Part of a small language model's weights: 1400M tokens.
MLP neurons of a small language model. Each row is named by its layer, matrix (down: output weights) and neuron, and shows model dimensions 512-607. Each number is 128 + 32 x the weight over its row's rms, rounded and kept within 0 to 255. Numbers have three digits each.
A block is one neuron, or neurons of one layer that tend to fire together. Before each block is what it responds to, as a language model described it from the Wikipedia text at the highest values.

Responds to: Inside multiword titles. Tokens partway through a multiword title or proper name, often a colon before a subtitle or small words like of, for, The, e.g. Pirates of the Caribbean: At World's End, Empire of Kitara.
L2.down105:205060046158145098121083091150083184112141195066095188131077093172174168097143118095084148126153132083138126131138132133070088087148172118161148174108198134092110087125189155090132093127176190109130097147097159121128132150074101150131104182137188081137099086188086100143093127106079088110
L2.down192:153135128114118120110190114086147119118122181116157105149109137089111193151144151142138151154169106158062117085120155131144116175125075129129102147067158123132125091189163146099141150177136170136097142097157086156151186081148127111062165184091169118167163145122126134150059145113153087167
L2.down402:110129110129159084122150108130126151149164100135129160129170119126117073113149107129148143091065149086137127187146089128111082130139095099135189109168173055150111121185214133146102100061108073125145198164144062114104175151124094056108121131120166121173165145136113103113149120171129143106
L2.down840:131086153095146134105160179089160129102120145160122119143153118216183095124107118182214103169126101108159126103133146093082133130130156121145155123116112094189122152140155095161160177132149169139126127132138133123109057143183114131055149164109167083136162098105103130166130177146115093170
L2.down854:171137099101193159183107072155062107135112124128125135159157133165137086087153158172134135162096110150183115149101115149083158136136148171143191170128122117103112102133166118178181085043140151107117184182123168123151127090115073118152115123153172102164070110084108116154129132079131119104
L2.down1032:115118118100166151130102148111110112085167138114153088101141097161139128115087085081123135144155116140073115126065119084084096173149192111149079123140153041152127136144116076102136102114128124155136154096144118183127111138129117137113163096173100071150126107124138083156144109122067124155
L2.down1324:084117131171088139148142124092190103119133118109137113077156106141114143214150105100163103126137119072115085129120154109083112139111165158134081202066131106118183113140181181124114139147104103088180067080136119073148166128111156137101108118143127089106141164104079162149148166127115089170
L2.down1374:186097107135143116092105116120109110155181106116143105036110105139123115136168186126144205113145048161099136123073093076096137126120089073138134127134101065146137118182122119058137097141149112125068133095169119127109121104183102159126111115132111110105114160126128173153095122145107074099
L2.down1408:128095137105189099151119114145089165121156078140066073145159157048188119030139130136070182187138157160134147160166186127149120123151186177174121135191109144055111132099171170122097141076129182137118171114139170100142070102129114131185054130125090079089140207155152151128123144099119116146
L2.down1537:093130142122100158146170096109155118155160140094130077112133144144196119129130085130153101122146085141119090135081118097086130184141079157108137138160129173140098130130135143110164111108096189132154151150091147141111126174157149083052178097165146143139126124179153119147129140137144020138
L2.down1631:094161115103125076108141118103138125152081151102156134086126084122121123150098149172132138126112089088123109145085182141120107131109088147140121127057147100182073112107127083129143186157139128157142128135132108112165128129128128108096101140102143106165153189112107128077137179110146146097
L2.down1936:098105142145063123097165131129177109102122171108119114118120189147160139158097121144149080139123146135181173125110068079078188205132088130169150135137093087115149124158172146056135073093174078112108132133137108145147173159125127060165207140180180122182139117087123066102072146054144129191
L2.down1952:138136085118155196079152183152119155136142100166168140109110111172116142160115100143141092108136093152156114101128130134139117197123093093094109175081092117189120157131159107084163154190153104161148128112101146174120125150149142084043141126122158169131139085155110099140125154107136085134
L2.down2016:180182102119112148035135166114158122178102163130118109145130162186137120163142092161172132121162118147138122081076108095152123194106123075127129179110135178189127139182130175127145152162160174174103153107085170173102155158195142142123163083118192146150117070160127099123093130064117128150
L2.down2401:140149124120151052125092194085119101114180122087141122119069069117207143150119153155076104135061129088113108142123099096112151111118105113129097111147165184114172149119126108166109177129127099154132101108153118137129089130161091177133138180151160120167076139114193126101063172143082113170
L2.down2540:072094146106138121142172123122085073116081195073134103144115068117106108166139149154173176148140080165132094138089128108180158131116123131148094145120167128068124155138071138069222105096106158135106076106145087131123146098113131131069171118177105153177146099131140125119142169115102014103

Responds to: Section heading closers. Closing == or === markers of wiki section headings (==History==, ===Pool B===), plus some paragraph-final periods before a blank line.
L2.down480:142084164097115058124118107133125134114106146095137073122101129092182119093123119122106140103148090083105041127153165143164067076178153173116097111130195129070149112127121076095084107122127085154110189134052111112061140121136117100058141103142190067104117061084148130094172085135142138131
L2.down759:116116093151100177150125098143090106098154160141176099170077140092127096111121148102158130141098140133160097077199149120120103108129081150110085187082178175148125185144141107084119155095107171134100160190096096102123139163135163102123135159135107139173140160162077132126103094089127209103
L2.down826:147115097069108144139155108135161162112100132127138155177090191072139094141107117073179133063153149106161159127121129095092107157126093078159150116081149152163155123100123148104173168127123167141162139129144146185109112170200119193104153112155116154145140065150080143134099116082099141142
L2.down881:060143155137102095212132119120112133064163142114133179102179195121128074124172168079174115148041125075084170126171108063157162097175152113130204036148125140122094163114131147133134074116072071148103149162124131169134149131149073131071090110165082115148078144159143124151122101116173179150
L2.down993:081116115141084189059100110110097106135095181120140145120182114112112118114093135130094158106107095072140160067143103123123181092159055168164081178109148175068115108093151132142101155135136128122111130205079053112088139182203158111103155082127081110150174114174116124151118086189134179161
L2.down1037:082096120100165118130092085135111169140137141107146128094163133134158086088104139120096105159092139082121161167098131024105137166087113117099093138129092104118085151161106129078153159175152116184133155090123105159100136190163120141175161077075128138078072091179186026125119092087100148188
L2.down1329:133084085115156133082155123146078117104153174154102114077163174125100190158160129116163101146103117168110099056172177116156179129114112113184148164111172150048140193082194131107188122096091107170120179189063103108105162160096127126149099178120112073110126081117099081142148118122142173100
L2.down1810:140136124129075120180093124130111131126160195163145171126155176076136118122198125103076194074179122078067170134116136077091109129167127137116094191160084149138042182139165174062093165136091179144105157114104109119111118125156160136148126119167143146152136134125096131159108123147115149156
L2.down1967:137113175121104105075143084174092138151106136130109141101126128134138107168130164106175210122102152119127168117132156083184155143162146128077146188107108110140173124105117114113137187149182070149120136205078138122192098144173132068058158123148080121068142175151079113117131111101052206154
L2.down1973:141150180101191151150072123118136150127129157170101074142113141082120140152162075129153138114078159107126090125143146110100120172104189104130156110130067152185155174155114116171104121138096102130054136111161174115079152183160125154140107103131093117120130164126191103128145143099110127118
L2.down2112:133084176174134109140130139204146136079147104199153140167151105096124142126093100110170120160101157120085129107140114150048124158195156179094136129133142141062096144154169080115103106148133091135112180119093179117176121157149155140113098197095106121143208077080102171109137117141159152168
L2.down2134:121160148113163123163135109154156136128179132129140139091175122155143189171202216126081150115120188123090152191165175146116098078142105146117147155162147107152099182141125173154123179097134120154162167094134143149098135134121153120097114101144116125165162093130126097100168151148139146134
L2.down2199:110145124182164195075102111085100086119112086109109136190107124104116090158163158118135089164096087109165117166128083129115146117170130123103110140105083121187139129118186135184167078141083134159138108133143185103144160160153122141114113141212168059147141142127118121126166114164117136157
L2.down2368:108160130100120134093163160119137094104138100153165096188155120083061090107100179193179131151143116165116132157135127141106089099136149069175154141134143098142082132104121140160175071151149114126255151155132087129132098123167138124091132143143136078098088142086065135103156081104130104145
L2.down2402:135146098112122147138114165155090160072115125120161177133153148116060134153087159109149123090114114052151149108148073140141110147138099134121112178026116150175148178132139082186087119139129138096134150083139170119099135149121144114120170091098096188162090161119123083117101145084101166085
L2.down2802:109136100070032085151091137162144121095165136109160075121134129166120123122077073118119143182136138109104093118168169168131121116155116210095126126128119124113085100075152094077147184112136121091143155132156150116166162093124122132123159112178118127179134135103160159155094053129053123136

Responds to: Place-name hierarchy separators. Commas right after a city or town name, especially in "was born in" biographies, anticipating the larger state or country, e.g. Havre, | Detroit, Michigan,; also "in" or "(" within place phrases.
L2.down132:114102094127173139143090154143160098108154114140133179105148135154119144109151159123120118157172114158101165135117141143170123130168138161081086169136120143129151096101097100075115175117070159101164170155150177188172105190090143133107099123144105104156161147145114118136145170148188101123
L2.down546:128119159168172144128178132146131098148174103110155156127124069144100138144112112105085114200183101113137183124090163124151149161195189181100105159166105149093150112147077165136169140192210134057128113094115130159120093133128143095186167126068150138124137089086136164121130112154121144142
L2.down780:087048119126145153148165123085130141126130139144104115141076119124204135134207137089143112147091100142160121110202138105162174125157168131138086145119097141085070155127082162091154113097067137075128110163127122138121100085096078159107137102082115156134146179138125167141122160120126131165
L2.down864:091142127102112183115166026175125144092211174101138077123117109078109169171159160129153141099150132121105129163133103114108110112142134077134127179081136105143154126095163100092104090110173137130107138131114126079117178172135151073109097121119106114132103118168122140122131136067131129106
L2.down914:122096058093142127176173129090052091114121155108106059109173113165133154092112121101108154127077133190136161081126130160145109214097099129117066148130071097124116181139179146177137119156093156121094100103091140128129110130114108154050140035092125123154145165067079135102097075114062099149
L2.down985:117089098110157139163138046200125096172139160111089089158161118083116123093142154116126135155172115123077147166154066120084170157119085139216035110150122120129142110131183096174147178166121103129087107178102085092144154172134150116149094126093122129119145117113105119141180138116104131081
L2.down990:144141066162165091128157171139124122090138149166137156158124066086128149164160128143127134130150176176119161124161131153164091068074093164139118172065149138048164109119102183138105096158191125149116115110141062116149169147218113136093087141113128162134175089113208163191098113105135106133
L2.down1130:077131169161109141105120137178087195115098211112159160140108109146189094142174199103068095179133142091119114092155160146169146109149161054112141146101135186145095164132093159114100058128149111116113132161141125134144124164092140146122038124132109109145183133179163140163131119071117085132
L2.down1360:087141142110068086154123094120152112124154172131145140071120098113102064176156127134128120118087102135147148112134125106178116131085172097094159193107117119102190130134142150141128139155118092076150104141130128082055169160145144127140119113118164126174169138088111076106123100106119138155
L2.down1419:130134145146183084123142111085077128157138080094199112145127035067139160126084164126106105120115111104095112150109161085098157068100079150104138163095059091186139126230136125161118113159136101059103133165137129144148133150140148115074130123095141145136095140130104162124098172144121163184
L2.down1676:132201145133113119117124120189108114151121184079109117153157157167108150118099088162162049138082185133115132132106120132111145179075175189144108111126139104082115115042134114118160078140080101149095074159141064087106137156155127188137088077041130121132146180106127175079102130093153130068
L2.down1751:156183140112183143125094129185129136134128077160134093110136101129153135190183107112147154096092209100093132118132115143125120096175107202124115202166110149095102126159138114118132122153099121103139109139099123078090088183127135107132144123072091109147165145105097090137142194102129122109
L2.down1786:091152159119127111108091073153089136068157201210154147135126115103127099063187172156152085109191124092173129117141094057142141063161165114148131128156101153138112109161129092176119114198145121081180146156117135163085158110132172137172119137091145139153147181132117115141155167105140175095
L2.down1820:095159097135170162163068162160141076155158158167145132140089137159089136091147111103124106081136093109120102126132048104100160144159146188112086123153124154136122110166165125162140104156079110148202173114141088144135167166143120153162146033168110175104140119087131160137129164106103155184
L2.down2326:132138126182064094129129168145126157129110143130155048131070144138166185080074127140158117134159166090135137133155145158119117095116121090071141128130098154094157124146071175134143079120106106130120135128185094114123153164094136113135158173137116164085105165106173112138106099140108124155
L2.down2662:076166099120101113138102149107107193225184172140156110144131180091148165095101111112130183108121126152128126094119113067128136155106077177104057121078131113105101093080133140193172147164125082123148194110133117070141104110138111137130104145186146132089148132146160116100124140122121104157

Responds to: Role description onset. The comma, "as", "is" or "was" right after a person's or entity's name, just before a role or description follows: "(1894–1982), a French…", "was an embroidery artist", "serving as an usher".
L4.down761:059110123073124082145205153150161151113113120135162120141114129108085087119137124089109080134088167150182094113157112133133142140136135120151106123132143109188150090083090093090147140073066107230140141138140157062142111144093153180129100136165180121125107149089113098142143110161148086157
L4.down1162:097161144088155124143115162073095160148133128133140201120148111100128167053139075175130111179184167147137087158102154127091100143140152105092140109114114137115111144206143084123147143163176108078125150121168166151184079092109137135111099087149128064125175070108096113146145016130146094064
L4.down2052:137084144140150143120127132216130132172091132096146075147128123102144084159159170108190105125082110088165116130142115147175152126104141089163137155095053106166143130107108117151180121123097133088109128133103193114142158111131071083154079090185149107080050184136145111151109123135166133127
L4.down2333:120156067119116151090123131084156156057106146104142171156159125161142155124158096141097100115115110099128117156052104120056166154165119117130115172105212136119129197092140130112156085126113124103151135122071138184178135165121110114109155109108118107092114157152103171111121060092112172088

Responds to: Before state/country name. Commas or "of"/"Country:" right after a city or place name, where a state or country follows, e.g. "Portland, Oregon", "University of".
L4.down604:111127116184183166200163142172162129104104144139085146118127136168167111070162106150125169182103155146123157125074086085150145160130120150109106142148119122075149069132167198146098051190133139116106142134125084065137086164171138103073189076144154110133109085053183132093132140122175139096
L4.down2241:136178108175152131114102058166117134103168181174184126148122180131149176133178144101144179118102204122105163111138100109105164112112159141090156168155079069127178085128134093154162080083144119135188142123167056087126131112133175143157119093115141128144177150067157190116121168099173121085
L4.down2418:088122147119212151105079092152131099120121165194118156086124157124162114163172164110156121127125131091082139119130134135128164157123110112097073151169037084091151057122171094144104139126110153140158120159132064106124146143114168118100135112190130093084144146097112126135085174085179173104
L4.down2878:139132100158173167079098138134136096183153160155124143143095128079128174146121085179103115110133095133116123132136111107157105131091114141104102179143134092073134078150201113125109123183127123127161080123166064127094184160092128110119107115157138155110128162093122147125104128127128103137

Responds to: Mid-title name tokens. Words inside multi-word titles or proper names, such as book, song and episode titles or organization names, especially function words there: "Spring of a Town", "BBC Symphony Orchestra", "Live in Toronto".
L5.down2232:176101186087141090110114081166122157155125143110112080165160143096133184122190163110148138072102141097105195176072167110109142145172079137167113158129175126153171185106129168125170072138138125076120116153098102112114143125160093119004130153109148138171157082165104072161157196126172079153

Responds to: Section heading closers. The closing == or === markers that end a wiki section heading, as in ==History==, === Later events ===, ==Personnel==, and sometimes a paragraph-final period.
L4.down1929:120121166125165171072134105158070096129131153148174161115118166107076091069121081097119104134083149150155117070131114104052061118129152065111063146154164121200103167142087098080162103125123130160135129170115141161143183157167137102134124163154107154110121174108117172097112071098157194104
L4.down2966:224139138143063141092138166133122120132114146178178150164092107116077137164137081052174133127065153080115139113079153105123079149153107111080114130156163120102197110146152065090117189141145144139094139142097145129112089090130103088152146169124134142133140136141043071116093106120127145150
L4.down2979:178115061167096118083124113095089169102103176169139132112145154112142140116111161145205111159135170074124049122145144126133130137117150135146116178114164121115145156094163108077136150123096181119128203136110123124057172193111130072137130112121093112129156148139104097145066150145106169109
L4.down3042:089165102164157136102107112138111144111105178147163088130144132163114121089130108089166133147121097077101124095181150123182080111142094165063150121087158144102171124146131111122123110143129134120149130181172089095102132162115107125098168091040133123080097120127103106077076149070130229098

Responds to: Clause subject before verb. Subject pronouns (he, she, it, they) or name endings opening a clause in biographies, right before the verb: where he, Weichel originally.
L5.down2169:196125118146133125145075188141085070125154164122111138130060080098079164125120081115116132119080164093128122173099180091101126131093175180060125114143166079155158058113123088101090150161165171154140104144146159109080103145132091118079105162136168095138145066130097137112090179075129070084

Responds to: Location hierarchy separators. Commas after a city or region name, just before the larger region or country, such as Takarazuka City, Hyogo Prefecture, Japan; occasionally is, in, or table bars.
L5.down1183:027137097143119152077091132132113093136129210138081100069167124120092111136174092190155158143082165130122091125167085135063145125132069165082114132134096090091102099097105062154169142127131187142132170116134118113148088123084157089100153156071125145134105143070189137110122121119191127077

Responds to: Pre-complement and boundary tokens. Prepositions and conjunctions awaiting their object (of, by, and, to, with), plus heading-closing ==/=== and table | before line breaks.
L5.down2242:094122111170146118069148082178096080075135161154135104155111126165139118130106107138120123157161165130194111109195103178154120123158152102103083113153139067146104139131126131162172158063130138120128161181136188135125172110130088168103145150054086137174127176092083176067061117144082184107

Responds to: Narrative sequence continuation. Clause-linking tokens like before and until after a place or employer in biographical career narratives, plus sentence-initial He/It and table-row line breaks.
L2.down18:133116118170149139127127155135141180124120126179134154167114128145123104099086120150128185126150154125160139130078090170149101118112091120109118116049100196150134118124156091108137063118094143119120142155170154139110061176096114115157138158139105180127151123219130100128179086114098123142
L2.down124:107119156143151125107076162105127132040107126147103108184141091109067130157081069121174134070070126163121155135143106111109081125080074165100143134081134143122119153175136126131107160146164089138125164172162149099158131143142185150150080182149102137139136096112118085123174101170134103104
L2.down134:154156118177090149173084104078078156150162117090120143117120081123144148106167124155102154129103136152133143102111177114067115142140159121181160103109103158113154122136163109091138061073139192114137099130109142104109161184132118106126116105127079162097145112155072142119128116189110124155
L2.down209:159099118121152124085108132140120171145123157134079120147076089128143163123130157145119132125131064121144125172091172052187090145139114103144120113163160128120157114169034142120125065136098134132108116141155113153089153105093205130098121139170136162141131091143146126096167060120118153127
L2.down1103:139128137106164206089135155100163137150153195135171133166099118130101087129166138095152127138101125099108107057202093104147135125067172111135172157093130122108175145110093143103150038121117081150095111173081149137139144130147122111117122140136123077108193153114066126175131110114111105088
L2.down1287:071164152113193157169127155145169123159156109210082115106125143148146151150140078135147153113089172091130129128101159128153113116070092133142130155112120113084145126122135155137152174152125145127149161154162130130145141083148156115124166186138109156118095114131140109108087106138121115115
L2.down1464:158132110098144110171129156166096123069137108107107181139105158080103097107110113117185079078146103084141141087128149137159173096138130168120152148160176118108181175179125110048128117114095143086062169037075123117167095134117137161141186132108125197102147138109132133148187064135100150146
L2.down1603:178155165096141083113144117136104134163165141110109075109122114112103096097096155151144138108140058152149140151133110066190113165109167051132147148118111113144107131095130138121144157118126189080153107118110126129196175131176184116100080171102164116080103094142059155157127138097104100145
L2.down1857:088145079156119099120168127113146147156073142145121130124073082137213143088164060162104227148100089120113154139107139057095129131204114164116096131166114150153135156130153122109138118081107101141127120146121122111139123088104169129136166149099145156105124087133111099108136068052125153131
L2.down1930:086116148134139152095123085175135153130051127161114098175115116183156112140149105153184154167089148147130170151130155165099123138143123110131036178117118132149123132148061159109158102141038073166130076175195113168173127155155085143121118128139162150133141095137111122123116128099125142137
L2.down2019:086133149135138126094155114075197120182168143125149109135121083079148084156151139148124126108076146143138092125078196127110133088082170130105155080148101146115127109142131095139128108088179130052118157126090141128099074093108129092067076210095060182128162195150083107109145099166134054078
L2.down2142:123149129153081158079149156185159128129051098156117092105135079199126139173081135145090032128099080096170104158122114132174097085092113137118105142127100137163154135095088118162156137115188110146111150000151121126121116100105125103110163176185094141105145147085127142110139122072123137127
L2.down2177:098146122157072148104142094111121102110138109127089075115152140117086114136136120095131213060104244122169091148105118139087134101172091120157097119179111139131055135118165113077180124111139151104153174106097088130124091149167120137122108124078133138139147142140112085147125072084113106114
L2.down2253:143104105148163115180130145108095129175113109183121071122115106126131119105088079128082054130050098139120179149150109096123163122142172171113149172147133124101152198121146147155088124080180116170105108102149049141124116129125111131083117166173162156143126127106072108113125107088104207135
L2.down2509:203181174157123151077135072116162135132096151098051138131128122127151103127102158057137116091087174117123159205139173186117102100142187106054176123142108078129133179116138108183178107141199123110097154160182096149159119108087177124123108159144110153101124176073102151080147073088155079100
L2.down2894:128076118102133133125062161175114138085170081164133143101102067154152099130100148093098155149156171132131140118133112105096174122094155138147181090147092157086158102135141162088115111052119114169105113183115155098133134149148093115129129127153139130140201217119113101101174111123192130158

Responds to: Mid-title words. Words inside capitalized titles and proper names of works or institutions, mostly connectives like of, and, for, such as Center for Advanced, Cracovians and Highlanders.
L4.down303:124114091073127163086135146134119120157138190106079110156125159109139155097040138096144098106084083189118151145107140058108127204167092135150139156093146085115168118124154156055138112129125160141120097086099146142160191121146166116072121165133109173152110063135153112156138145150166103153
L4.down2063:161157154107081084086143117137090141129170192091153137131193140109175138177156139094144146163112094180085136177131118146126112129195096155144139142155140115105129115118077133116111092100113126138103152162127159122136178143095192118159065145162135097151198123168108135087155162109181095138
L4.down2594:177169157148166123183165163151106119063143121143137113113097173129141114115172164178086149155109162171092166133170119158177074131063158095084107127129121139113121082141096107143143169176125137152172130138148165126137094108111069157196152125149178104094126149077143153132086161110123146160
L4.down2762:100052124178108128134175120116142127102117111157120138146114131151146191117103105179115058142127087088159128139091107105106146150125074129154093124144138092129136115093124192064112092146105124103110089106159148134174099199090122100152078118140108134088096147138117180070122170131129152130